Weights of a small GPT-style language model, trained from scratch on English Wikipedia: attention and MLP in parallel.
MLP neurons of a small language model. Each row is named by its layer, matrix (down: output weights) and neuron, and shows model dimensions 48-239. Each number is 500 + 50 x the weight over its row's rms, rounded and kept within 0 to 999. Numbers have three digits each. A neuron's up and down rows have the sign that makes its largest values positive.
A block is one neuron, or neurons of one layer that tend to fire together. After each block is what it responds to, as a language model described it from the Wikipedia text at the highest values.

L2.down30:583586545441521529558635462513481518504430594470501477442503613505539506568454462573489502362530511540459458432492513485508446449502500486622509503491487527421476409456485499436451581549558511596516526510525556531415523462485485500484508527530483485496489544563475519523467511427443556530499490529459441502427545549536537563505535419433517402565458441539562513626503513480530472467531548532580495520447516464486558445524508506456475526427435497465503470566489493468557388435496487530515389437467446473457580456537544527485490567549459490496529429490471508504462460494496562553
L2.down56:566511447509407424519549484507469522543435489475550556572574525624475419497442608459524534448488563509493601569479508561601440459495471525426502420524544553539474439494496380457476487540463466506542463467532475554500511533501402520511545465449517494435415545462497547451502543447557487577478417527484508498499434534558399472477434526387575505481493563408491507499467486483568421513421542600512477471606403558449483477535512532593461577456489434474463478507550618569465502529505445439454408556556517465477496480458451495544470551499597569507550468516457495464414562558559507370
L2.down305:479544478550568419591524418505569474375562427597427508489571553525542504590451413402509544473529532502514452502519431546452449462491536457510539503545460525502422499406465483499490452500473556578532478519456623578415492523476467525631475484391576550523497426602471544416411439478440476465427552479490577459483445394448552526447492506432436602521481435602514524578483525539523519435448570565533551463519504514553558437548491457489458505344428567548558538533575457487446533594479491496520577556548446518618411438424579487539487537470476552538557522505414539507503412417416615491
L2.down536:541525566412384479575538487577510497556515509543523505518438503514635495506463396473429449509525434437509505562552350537496494481533533495417536393482557509407588416486553539534593558499469528504520567468563457507456439492510480511510483497468544494588467475524517462532488459443521547517536466477523506508424626510474514543497431480503506507437433522383405543601521491376498527463455522566475526541541414461591533526497449494476416577414510461489473526460513484495519544428354507571502479427439475564504508410523616574443507511565546415517580552549482488548499470404481502450
L2.down1233:503433447490393397537456613518553508420480514487565508593553550529530516479434546449541501541489528544472571539467414427555527471375523460548542464396472567508457463503588434582427477467534530476491513508511512542526487589494549533496541398585500576480497530514496519465421495470493472574548508543468505561451470490510540549627454554578524495486428597460433571622500440493540472441413536554452499487539520466552452401535515498492605491514506505523553530438462440503501452451510501455422422477514495524521551566424452525501560526550452410433463440575565447478506525576527602510
L2.down1329:492446483512515578501483392506483457490450515510454498493386533542483503384566502511541474492485577513432516490513414430535521645600422506479558508575545512510615499459518534539539501459450467508499404535541516482520537408543478485575490591541531525495438454487559492492420485478427487386578549470421552442548470437403489560414517538451558610588516374494507515537520467503628494444539531470491562455547436474531453505460399490469448533492538522481523438523453435508549537489504416474484501509493452464504512477506492488531467417472539501543496511544623428505546569607516461487
L2.down1392:455552537399562544520435530472495494498487514552399505448549465499561573486521478463440568511513463499490464521531500531519520433490518516515503551422448500393468474571548439524581463516537514524465592576474451615581438510522530522466532555503517469544593534474419625550501562503507445539495450488570420406535466498573472448584463463490524422497491528582473572436495502513488369497485551472417492522548520398557519440381469402443523422401518496444583602434463434529577557420427487475583527514455535483496438521434534614449514463522495493506541522486471493516564447515527485526
L2.down1778:477505525467535467537456455569467549446516375489604419504487530538466595483506452480555491460562450505557515467527431470520465589434518433448467532478491509419557410603538533479461496480617577494511526563503430601579525565478446515388481547539427378507569460521422488497445480443473428434549451503509463458546564477559479546527519412505511436500585454682480397483494560528431558461447485483501480449601544448471511530492485373498451530453519463516559545526516561483524463568504555484591526414457543536453429386437496540513558540517529519520506444461469492516470528519535501507
Infobox field names. Field labels in Wikipedia infobox-style lists and tables, mainly Country and Authority (taxonomy) before a colon, also Pages, Sheet.

L2.down94:416463482488454565463493510507485453560527564469507535531457456481546510536530481551506508443471468438540439464493490503548437459503477494453466450528517424440514535494498459548493457518497554479387481527496529506509507579434596495508377541492464539498546465377540436434479536546488502535433335530579446516559493591536435521452541524469479590522511473518446569540535546437485482515605524556505517491550418602448484489549496537477464548477456520541362494493527457520401616493394523511569474489525540602527443608548533582485560537401476490403460507401504482552509471535518447442
L2.down126:564498491464539562492501577435543492474537496548482463541379501403465516574501383550386557439565516526548463565431552448466494414515599496541519478556551502471481449472369479571518522560428379610486441408480479596422534547546502578507473543546431574513518512428511466509483529525455518473555483461499540501544458499477525452495509535559464435539523486498547522522467510459617405531444528503464572485453522460579572422545545488439382489449487537550521510472524477487466570512456477482442502472439482418562442489565457527551510510484519507426482502444506485444511521558389503497
L2.down152:471385481511575509469431625468524501498503457374499487518484483383499532499589496436487527506600548528414491555533460487472423537499392535509459554575539502396487495472522492501493408476562475375553448512425580571551514576547481542442478567427515577557508428477439452484536517538534485453445470439556476530596461548538534503440497488523476459498573477504541451484423520592483500524525470429440552552418481486494473462511505536529509512452538454475425531494569485483526455472462437561598520482457588538454581496561451506586518561473540564444425455560521456511564425528548478445
L2.down257:430503458453651565516553475492458449488498603409478488565415536431575436446432487419494510430506548490485503519596420375613406431489501415403496542420474481643551443534463468501640542462420410460434515447499425523488562479519584483554439487536356510640459496530512504540562465525497536608449403498485486510525514472499552526456540561539464507411469565489466467511399575512433557511551573542523455498514375503566517442579394533486394483517444436426468453476561468480469439495501509545563482452527525444547595550473359464430451484567395447491542387445539496470526450424420530454
L2.down487:533410543456479508423462449532438459592453493584371467504594534534522533508380540526526439533471565455507554355513440540453491486497548455466568466503392499578423527479466433445516475522509466525539385475620540550537490479471540463479566499427448543490562500417505449529518467594428444721556477564447594525497446533512471459548610458541502497584483558545519447519429570476495488588488557512572426398522538522441475510609487510532550545594509465464499471491488542508597506553438529453505414446516464429456414535563458483432508429437549512563564552545526484561529457567487403442
L2.down884:578487472487484482488497531490538524503512523455497486445605477394526515535450496473435516545600512422498406622505610555478529431518535461464433511568490510527488558492552496517432433499526485570536482532460561453454559517530538502565554504513514478547459549507520473428478564441525539530532506534473570467611469521469548456437451479474502501421530485583476468488437592560590545598386492574447602435514516466607535426541579509495475453440509476423519466416424415460530518508466501567547474531539495521566539517646464521548492562447460547433367443440520455573567440499476479511
L2.down979:498511520565477457541544543434483570530554489561601499494459574456457471536475489440552500495555510406523553481561485517439593532533531449468476405563576575471481467515462452543483471552388521485517470428477372648475526486569529412445500482512524465606510519486523452427462461399468532530437556509549516554547453521531507528564567523543496480379474520477521474446488470539481435582453493495477444514482527489443496519409512544510585513517533424551456565443479529486665407509471462328540477565494358450548404511496445498459443586422446498503533475428407461505464620411477487447
L2.down1164:563364471479342491507490506488495441482547544394434517441566480540551481523496469530521531489572576529574512544432515506575539589480537534472508471561463445530528472488571502480548444580547489515507517376479561543439550428468493539442383498528478457552581460496520428491477482535456607618503472556515440459535519516537497564508462386598526582503438507478520560462456467416521503430425474474445494458462532517491573408453577492439399501489511528502430459545471479536531656415440480515564521492503530562512529401581561468468482523463421510450479503449533501395475630497490422491
Verb-governed prepositions, verb endings. Prepositions or verb-final word pieces that fix the verb's complement, e.g. suffering from, due to, ref-using to, termin-ate in.

L5.down16:550394561514547483499513496525519468405531513527510395604494470615460446481441424454542540593533421453475524470438530563521618582566493489512537443551527507618387458535467489495488482492483427533495500535475520450504491471498560494499493579426514484454598447439568403580384617554497433510472557558517457524613490466444534503597472443496412558516498485428512558492496496495433453455512542391586457486457572522526445492455449516463508479446597483447475489522500417507483427583525551528488403467364478488393576497542462532537470569389605543542500534521503504450527460500527430608
L5.down361:472473444492462476510422508479483518472435510477569388461492560484478568611508549576433587441495571495595483451492400511519502465533490535577558515487563512535455514513444427505373532501460447400563537490602597527464474538492533451456499574508477438490501404493549503598501541522500598505336453535633426467475511408504594510469483468515519497517516492472503563435556468457573511517493490516467471539520540467581486458440538510418532484501560536510488604462559510448618490473613531553466434617436479553512455489467478507496474462484472554532502519481492480446536496623462509558
L5.down395:514548484545443542451510469460553616377486484483484461555398562420499491499501489442497520528503553591454481509520469526505454418435400397529490521542506442533464411475532515446521411483520440571505513485399515510554511455537421491475524484579381498520508433586475546489491519485448413373573488578533546517593566452500481458453542419413528601379495438488536525473374604480484478541533516551487509348534488425489575495461421516463585455595559502577497495420498544462475437442461395483530523584565515547520481482610435510492553533469537501471507547525483521452488532518434404536
L5.down943:489576516520405517553493535512577562512509583484442471495491584561557512391514566523539517549571435466511391423406455458501462528452428564491556556522412481518549451519505549497480486532473492511573542488478453519536463463413505506493606487610433558432546513478569500508502509560478492601600595515547505473569576497489554470457461537563563496584552482508517489493477443520468502452464468503504545471498485540427489593537455538478492479478426382449436550532459495484557467478553473424486518554442496501532404574544524535440550483535488407544584478448451502455604522478515484399
L5.down1017:607429524499538483480438490402519557550480512479460489482504393466526555483565504587481479468412429539515516510550451511430513506531529566540487527372498439604516515520426589559482527453459445502521502444579607469461507506527504531438542487483435542518471543572445515537403493521515501478416386539596492478471459467432403406531439464543478542517454408564442485552480490459470423412488524498523603564569552498511486457539492573477439502588413506497538521574555587504502458525490461528561416495448520455512450468429543543540499462424473493573482511407593442493528489514456529518
L5.down1496:555441564535549432476518543457645456571462476492463520493539507457499422429568512439446423584579505512486502487489554554544424551473512475502540448455580551405454499486618438489556554596444583395502518388491492467470475446437446435516542564541504491525507474440508454501439425515491557528550441524602558496431457444553537523485565510547448431656513421490494461548540539451409480550524467497533522557468547501520528436534445489462437482440448528582464523443490454499502452475532575517490503591439550459477502553546505517471435466461533527589459555620544564483424516458553585501
L5.down1582:460568405477538488473541555511497558505417518543481538526506542521514458448461552444496537536443487565546508537510552475542646353491499500430545471521479451579589577525442560456542501591463504495510545516547435480598473507449471531354531477441555469456522583503576516441483466443437494598375499563480501572471546423517527630485468494443478495443400483489452472488531519446552510483556462523531520466400483441518550547485550540524504400472546435559591411521480487544459413483533545559519541441585472563495495551518462569507423542548478492491542437587506368489525569443521596502
L5.down1707:531532468489484461488562510425443449520422595516427573622501529495519511455489526464532476538597486559579401547551578462460578492487381540478562514457542502398452499456382561507527528505533461568502525417558461555489526399502527555494499531418491451443543382434458525504443541472437527481565515453552494419525504490455556506550545485526536553488548476541558463497548483452467449426493547557538526590474621499549572552563487534559486402479482484590506500478499520476477583499441479366440456566467471474552534512477551517415494549482458494492475477438643555540476523488509450461
Pre-technical-term tokens. Tokens just before or inside a biomedical or scientific term, mostly in medical and biology text: "the" before antimuscarinic, "extrac" in extracellular, "with" before tuberculosis.

L3.down657:542527596511512481529371600481495538522455541416429489474471513594512573563498553481461446451551516525502502461514482561441477488490406558548475458488532474499488418501455537495645450586460473507455470478512494527515563534516449533448486495450502546501465513550496545514480516516472544660500521516495496563485495461553515431493463468468555550547512448488546506577541517396418429482471537442524458457533446479496527587384440511527403455507486577471423482419501514548553550511439523511551396485492428477528458487537559540433403525428423467646553482439506465485412450506506555545
Causal verb before its object. Final token of a verb or verb-plus-preposition phrase that takes an object next, often causal, e.g. induce, results in, due to, suffered from.

L3.down1967:555524474516477496500454458555507512515496603594482451536466534659546352491547518562571455497473608544473539428422450486565440472467573478555482466445430494485475484591481515549469447429455498482466470471533520476454466473515463531479502524505469477391462561532406480544595510525566576612468503478608497533478465487535506522465512320553575467557429445504486528490539449449588441544395470576537536484554497557599436577474297472513546495420440481409584594524459596470588594545468587534508532380506459485523554503518494541488490443471470591485543478492562493512526552479432458578
Institution-preceding prepositions. Prepositions or verbs right before a school or organization name in biographies, such as educated at, graduated from, attended, professor at.

L2.down282:469521453588511494493526482424538429410443426613442525522457540490476496528445556453551543519493559531542527538397495490557566438431486538464517550436513504422601432475537412446481425455568498510601496445489490472481499515507481475398507523461465440477586607405440559478442506435559546422528436540467480474533476489544466498495534422448474414593403423550435440482493509547537419483452482492508473518520521556459540389432427478481540510470434561451459445476485556478545537515446536555435524507545576454477537518591484480449472541537655500492442446494548524514535569515410493530
L2.down489:460596504463541470447459474489570433489532547576597407496503511466489557581534467576394472509483584445516513548527493554490536469491437507459465528458426512529475462491501463518488534430534476529525458501528548429522514603516502422454477522556548615468477479539535590489482499568571520631500569490487416484468564439459520546446422560491540473468498541584469481445553594546542484520509471403581559434582571444474490446373470632522488491512557445560570485506453509535508360492456507518501573470554526551424533512482494507540468411496471508533487496457543506451602496467377514588
L2.down542:513525488434535497479567504500445508417443596510512455456462527427450499520517456464516527485542502506500509546502514468497544567563518521488526519499504526388539498484494462482531413465495549508475525435478448380503503494496460551497519587488512475478458593517455513448493475464522496407526495551535530436421614666438528458483546545512531434564461544446421589499547487484469514503459595510437424436509516502513557559467462501499563532500543474463488494422427532499451450615560513389552530457447518495499512495490525641479516524480516527476492556365577386494460507579464582483
L2.down665:419572581398506575508455607531560513486416467473528531582459597543565516507567477474509526412464522540398538469430489521582508423484415536509560571496459530500456440413469467519469510542517509447541544497533493470411438557506537562487509477415549474508433507427500518478479516539518492472555502500436462558503433557419552570454452536523533518514534560605457531449558658446492537508496494551470439539431480526494563545557456483543472420554348527576420489445471510453485504435539401449481509504492503492461525551535517513423500545465470546462548630485579498569531519545544462590
L2.down1349:433527454550503457483604563525559467386484538484415446618412562436539461492549556479519478538444581548525464459470399397445557509442440571493447513504509516482506492571418491522511481399505452508459475548453514575455529517387548548589435495568476501528550517507483478502510459522534471595561505502495431452409495470534462571537562618527525543447514438483501580432561496441526487549519502475498494484525495568464486459519540528444577404508463505553465479469552519509621510433500538548542544428559514450535531443491637482506533438614474473343569461528469460484527489450463537518
L2.down1487:520509434473464542566515505590471487534522570498518539437525531571521525478470402532529505499553431494528550379501379552589421594484434482443556456524478423541434452541535483551507481495553513448411509545531506543468493442519494515379391435476467510450624507506476520543583495513526464489418523480566486455582510525557491439497512438537512562443434573512589462537546523421565490532451548435523370516539450583474518491536450474475474480505600516565455547533484543552528557439499513554442421478584514603483547567442517546593420418520478541460462441478584461444443463518557554431
L2.down1630:538481608545568456512488560514493449428447382520468580533532461503500447540464455597495429538482478542462565417474520507561545440522598523443523597507454508575483478487544521464491413481454530404583552553595584452620502562431409442471543429532524551412456480457573446459509568557545427456560463514446495470510472575424404498513543568526518411623537551513591460524596559505486539459496506528544462400548474413450517496454507470483539572464470514443498450538479526576490474435556430481469585410485480539460522449447495491472520478473499540484479504537550434458572464491540421504
L2.down1822:555564540526498581500501466498490446524646466556431522577469473526440469503491550507484502480576534577413522375441486588565475504545441476472489531509441500509466500461479475543555478503565561527604542417525497463480499565461549388440471537529523562503472507606487520559397574492530424556492411582498446473482491411500468560424434590487540490449482477521549522530553500495441495496611481520430410556473583458444467501447498505543450570525504507474468466476445569514519534579392483468431519579623464501556444424538475477472476549474450401471450438637548488525483480488470477522
Infinitive "to" after intent verbs. The word "to" after verbs of trying or wanting, such as trying to, sought to, refusing to, wants to; weaker on similar slots like "could not", "should have".

L5.down552:467537448422554460474531498486546480558535526609510509512529497519544505557518474489550538470471386544418391499452490510483440530404559500509552521392588497453421507488478534596403529536591530500470533536439593528529567504504549449582452524520588544498452436564506460530568545525479507444506541469504581482538447408442448533581471516545411473524434426532597533520527541575462499476497601520514510515556433561433504454439433539524498532566435537479498473491464484561542403599508528472497536465414605503562444578567476542473576466486446425494452476507566536510424536452467500568
L5.down796:437503491449448438460512490544382486511403574523485438526565516461478528497513441465520532574477490540500479532595522533552524469529518530470538471467525513437577566459514501479468528472512482470535550454450418539427423503499485411504537461488534530540547505505418404589614450398545409451512359442514566522566494522611412414509513538517531418535523522521441475472472569568466527461436555520504551422449549511406528541488579454533539434499652507470538467556448536469610455558534469498577503445506479498458574510483480539606430464485586584471537540500472564557512508524455495424
L5.down978:532521447445466488464595497554465482559550409534465547518500511589543527535547543459500531583426543403470594585578563394493562446497471548510398513595471481451536492533497542432537445469497473466487522446444419448575480564526466527498564497539495497496530491416535519479453526527512488420455441478523502511472522600497488520458514504506472477484379494453485439510454556473567522446573513488508468523569546432477504450527451521535463478439476573533475507509440493499627470415490470508523529440439454460509432520539529518512561600475546421538446508480542491415531535442559532490
L5.down1171:451493512520535572425519457439383516490475510424522512490447521441451560466577459475513509517506520563548483564491462505478598473463562589538504559525530568446524526432457534397542484468502491533472533535559531454470533432586583479443486483549465556366428490467559399508524583551454471372567432596571525407543502465510460466547498546501553562394452409553512515510526450451441485454540498495520526485458530523548470562532433461584507471524459578430409520452535523513511517452418465494396477405491473478501511458450562505467474478571515468501423506584530489512534453416532497490
L5.down1589:567443420475544484520470461524566542428473523501494488442452491502597499473509462548471565474541399501472540498591451526495461463490468499502460442536550445472524473433513523555521456501458491415499508450526530567597559519511470480500453561516454469508501478514528510461391499469459537502553424550418559514537476441511492535535489577493467527477454459534550468505551561477532532497647490575485533542475498482522549544454557501652535598535545530526399520502526486511419484440526430520476458515475450449443495424504534478586456579534548477497499504581480444477468574354476561509
L5.down1595:434516455446525471459565511471477494503434523524457464460511450565483414495515523589412499476471541560476483528569499445538494555576570451472429481521500509521457500474485442537591402525588498542528628444553553371558491521380410462463601478398517492552500489458531513433487579485447536576554462548503537450387427443442448540472460441406532560453475518571579616573496566534389409509534508465567473500513595503552467477451418552501536463553439488507564422477532415490598444589506423472503529469454468577440521544525462514577520425557489498472554493518495524408454449502378481487
L5.down1753:447468470411431500528487477644472509487533632535460404531484550426500437528478346471556529515479516383490527564492520524540496404457525481400550452473479557458490424449510467483508533461457526479639565439545483487499432477418503493508524577510435440507517510426463420487552541462509598485535442445449538483530561587498505529534458494465404435506585521456548496495465540479518442447578527463424501557597485459470610476448517513602498466403570520470507488494592502518408444514484540544569457593606574543492467505502487449573493523503491500477511467518516525544498575488535499518
L5.down1962:542512484560404567549510501550647500626468464522438590534574461442505481497493465497503505479499567470506460558468523527539514472473428501483514384476478486523507562499535575461485505447481508566487521544491447562421468539547535495414518515499541546514484409447548489565520458468483469521539385524501467535505474476580455493494482407567560457549546408553456497527571437477540466576502595491522594497547502527528539509516504515456539394443550489501469499447486492597417525516532473497534500526438605554516470527501498594484501430510560559470463524413516524509548544476424443435
Pre-verb infinitive/modal slot. Fires on the token just before a bare verb: infinitive to, modals (would, can, will) and adverbs between modal and verb (also, not, still).

L5.down488:513525522582466447483460421444419445573466512457450475432476443507487460551482558475600534506451554462571528499392476506571416492533475563445570558621548631456530534493563514557469540360526562479511473448579560445496565434483549517458512491527500540356474428480452553546500374480501439508488502524505464477424559560501471480601508487514572484585499477398406481460578477488498519483484553447485421481532473532533585532503524505434506486576522432396561514446492568551505530597574540453503515546563516540352424426495430538475477531526450569479489466528490579511395523451527513429
L5.down498:480511452509555516470414526597459433481453590442521510597454518475563438453494421491505510479475433561529476494521576460490507608510504574509518453525524506467490464397471529464555521514536520421523483387453521486439433421507486532465446492472466488521500493382436443467427542532575419227527487352427472514580551579474478530586485469496580495472478498453497433529546507581454436454395547451462533572514508435488497445475517514514523613565587478541543499464520554477406474492480543538443537524486435417516507481475476498592428400479519629502450412504574483572523515501467502530
L5.down732:576460562510481483461376605590558490473533534532537525432513469458489521484541470490492545538422452520491562470480512455545495474495517470559591539543472554483534504523541554531458586493517610502507460558395535365565460516548512492560435507521483608478512477531556447525597569447422471468426516413452555488417472557567487590462528566495448524480438461512584488535515474644505495466540553463433460501434473567490548455559544519507528445464594444566546482465619455507474610560429470491507507528517533446544405560527478452506572546487490547523500465498461494516418382532460508495
L5.down755:464533412523464547494462454454527435495519493478512592552465526531548500373508522561540517436621623593591587431569504565481488541487561562440528577474491450532549483514511486511385504461534549497547477530527502496530530580441494492489486579464427523516542455423435535565481370442462508472493540450494510399486439470476468504488524448491461453571482447533499499502532555441530394506467488411513479465555515472317534570529487490536493554581565451492554502590407547492511448450449459443498469523584549458448528481454555455479458561470606402591455456556379514501565465514528585529
L5.down916:428541479481505510527474477476482527505450532536519442421480518508570494506395583472446411490486460567447466531400479539459454556375453493486504518401515418546500493466550469555508436521529498446490541540569493521465395485505631445495527448458448535477525555440350475580558456532553515530363419498504461542516414485557541539604559435484457485453400444451514427463485451471533501529462523570460517520358511468561369485480451416502533474494510486473590464402513481512463396515517562463481472501497486573447518472452502477463463570410494505472482514519574508461481489646532459478
L5.down1147:519520455418522463525510543549447447479568434523578515493453578439508530542486497506524403503430487509520491426532493405545369539432518474331420485548523464462442486516503484485539527577559505616588484468553495544585565500463574547522488489527441559528564492512569566467457490533524478498431417527582431489562556487501567588507522448481432551508442629537471607546496524485461525567468509472416567516578553515515530476587513505449469525419467561480484505471470429470487572555490485555626426523514507463510544460583517487496518444497482516515504500520536516538453517431518381574
L5.down1166:548386409520485537458488550553512590503515497527517462453410513565543481455522526531471464483492575575530540507486468510525432511506518493554574403486451515485541454618454518513532556485541481421460461522485567506490544585512480448484461425492498451457500467524538584502494430456524632417580481409372505484460610471472461551416464435543436517504506504483554486537463488598533527464469460507449513516457503436477530424529500499410543464517601521486511525540519461538599506517463523511538425464527497535497491548553562497522447487545435520437532453415476584493536530410496533477
L5.down1295:438495473534460479529406364487538418511495546563524417573506520463486493413434487556499566466526569486538536488419494502510466421495457600469475522494523536528523564514508649526374472561519568545483432529488474510456483568588553527565466455473536431430414497486482550582456580553432454507518477585483495528445557580512504487557598535458514520516551569534443431600457539379544493468469473489383510438487441443408485507495467511548561497452526488520488552513513506495476464484535601542498500498481443511673493482533454550481444469479400508489547479397516502456460458508544517470
Infobox field labels. Field-name words at the start of dash-led infobox lines, just before a colon, e.g. Speed, Position, Father, Language, plus table headers.

L3.down200:528536516417505459468442524480481541596474506460508452452585478447498458428478626532442485532399602440472436476532441514522461471438516487447462454601567547518451576513486510532507454496446513506486581575545473566562480524555553529551509461441501522465568464475502483500516590519512490645560510505556401470565492558469503479509544565572469506495498590474528480500473437530519519452498461491505449459541481438527479405533482476445521481456543535484487527492467614530499381645539547470442385499504503529472479581518497468454452529458457487507475456537481457468501446597543473489
Field-name labels. Tokens ending a field name in Wikipedia infoboxes, section headings and table headers, right before a colon or closing "==", e.g. Alma mater, Production companies, Ground, Schedule.

L3.down82:460502503508473513481508463495540535457468558518589578498503496486463459438509451514545486535528524551548442526505513587500510417513548492537466566488502468423463508507553518531559451405480509530512567467476484523405540453454529485502532444592467493477463453422562527458569547498504416469534443520518478547544503492496474526459479625542496540555493442517511507434567558503488524565468605459429505463503415511453465483473496487581456508467519591526431459477436543501494551519545431471483502462568602531489506492507431531467439452498622520472469506404558561450503481484461471500
Words before a bare verb. Tokens directly before a bare verb, chiefly infinitive "to" and modals or negators such as can, would, not, also, the -na of gonna, and the s of let's.

L5.down325:493467414511443532605592467523518532529366526510543455443545473518476479513482520469484480465487546446495519582438466494484501490484538541488514463475505497531506454535504557500453482586528445535497422464465464420465545539549495530389474419566505563529489516482506531488448573516466383548481528481467546583393522616464508420522548476401537519491564455587478460517510505536520516461587541546439509484484479491516543520509456524625536496583592436528608510474480529533445529471538543484443425514437470529419485514467439521474481529528524468500416488497518474448629529478459520538
L5.down342:593564460470522416440573393435523583429480456503467478439444515508547521571552457549421486500600472435460565498482559494477622476587476404524533431385584575542555559517488524442530484461462650507493597450653524442415516469470500530559495468489577493575488536482550566543470464483497457607538493451427488488517547545571556491471513456445539530475624393487488458469499470494502532546525417447436535442534489586504539556462601515509491495549527469433440476532552533493494459544491497450488481474556412422501530493436554542448498474497558510481459476577521526459516486452504547482
L5.down875:560541531537460455443569437503501503492539566407538543534439521492455545609450567476458497503509506516552556557452550545571551540532510549493496478434467532440510514553470538515451526544492510515552524423477489496492532564499422601455660571585467497437511413446465496475519593430500467530646494569577487467471531550475441440503461503579482501583574580527472479445559502418455479530537451500451495439570551433472562608515569540413583540461411504420547498509460522511464492478539509427591495635526412590550488506461585407567516598379474515522545461472410499450490432522498435468
L5.down1004:482493488481558574489445485470594455462527584494465523514499562552538549532576483456537468508459492540423505546516536556490516540380422496498552536490480526527555522502554481392426526501448441421439369506571546442549458433557452518463557543521524440598523447453481505550473538575480533537476541453507444443512539545561557521561415533479467528628501501541460521529465451506517521510513482503520487505541417514435421570480497520424514487578590435571487475500421479473575511388577453488519511432508468514497399503521508420556540415518500554514475431543548484480530515449518534489
L5.down1741:507512496445618442542536428558443475545578460529476484489583566499564421584572473484491443578448460590526537548414500501548527434433538468562549431445544510441473452510537511525520385484440477498486552443463532398477367506464513453501480533472533460469489483566510474490548490530533527488511492585485474540443441470495510626533527509572545502446488591516529442581513546543602454398519433424473529511413529575507551484538530380446451505520445535532501529544480440490546521584510553506471524441549513451501511439460505452482515485423446592478472472479433566594413501576484509459
L5.down1798:511402483576475492505486451501489447496535469437503463552529484581620532532610551491504509402455547455453486447464538531517474538590593518439523526500492568473357463414485431526377570498534527504443437587467546537511493506466446605481503441495487453451508409463388435695418527475586524646495528495620508518482523423507518429439473491465525522505496459560476491481511542452552567523555507507498480506441497453438580493440412476487500486617556517511553649423447448465523396440495512451454467497501525520481477527495532400501496516497474650486505478401478467630499535553490521582
L5.down1821:497552526464607443546531491505481543510548525466513482446497572470546600527499611474535542415539452539565539463506405552520500562510501545547526450449445425435403507523447521489430497497522515476472546516441480496521418456544557446565514468498538462461575499532526523447453513419514505441479501508482504542578515475576497530483571432480573441459607472449567461429533465530551517510541520439532444447439370424459440512416560455566455480499443465503480569492466559434534463538554518455521428432549438514484509421572470589508517519593487466554497529535484575430465490524454423558
L5.down1844:502573463588431512506518455472547416507478558595499532478589513512553541568502540585564593545579517446487476504540510444496536452488514465484512592399478468524560624514404561572484618530522580551480502552512507421550441517588505528512508543454498483564495493490532587470454508479583561462484471541541450515469528519498509489439527568513480533618418520485516480519445509533559449509596543519581525599550444541489466489541489518476543443465520508463490512441446539549478485525455379442518522452545433510555518554424451508437504524392513463598539453507471520506562466399483490558
Source/affiliation prepositions. Prepositions right before a named place, institution or date range in biographies, e.g. degree from Boston University, state of Assam, from 1989 to 2009.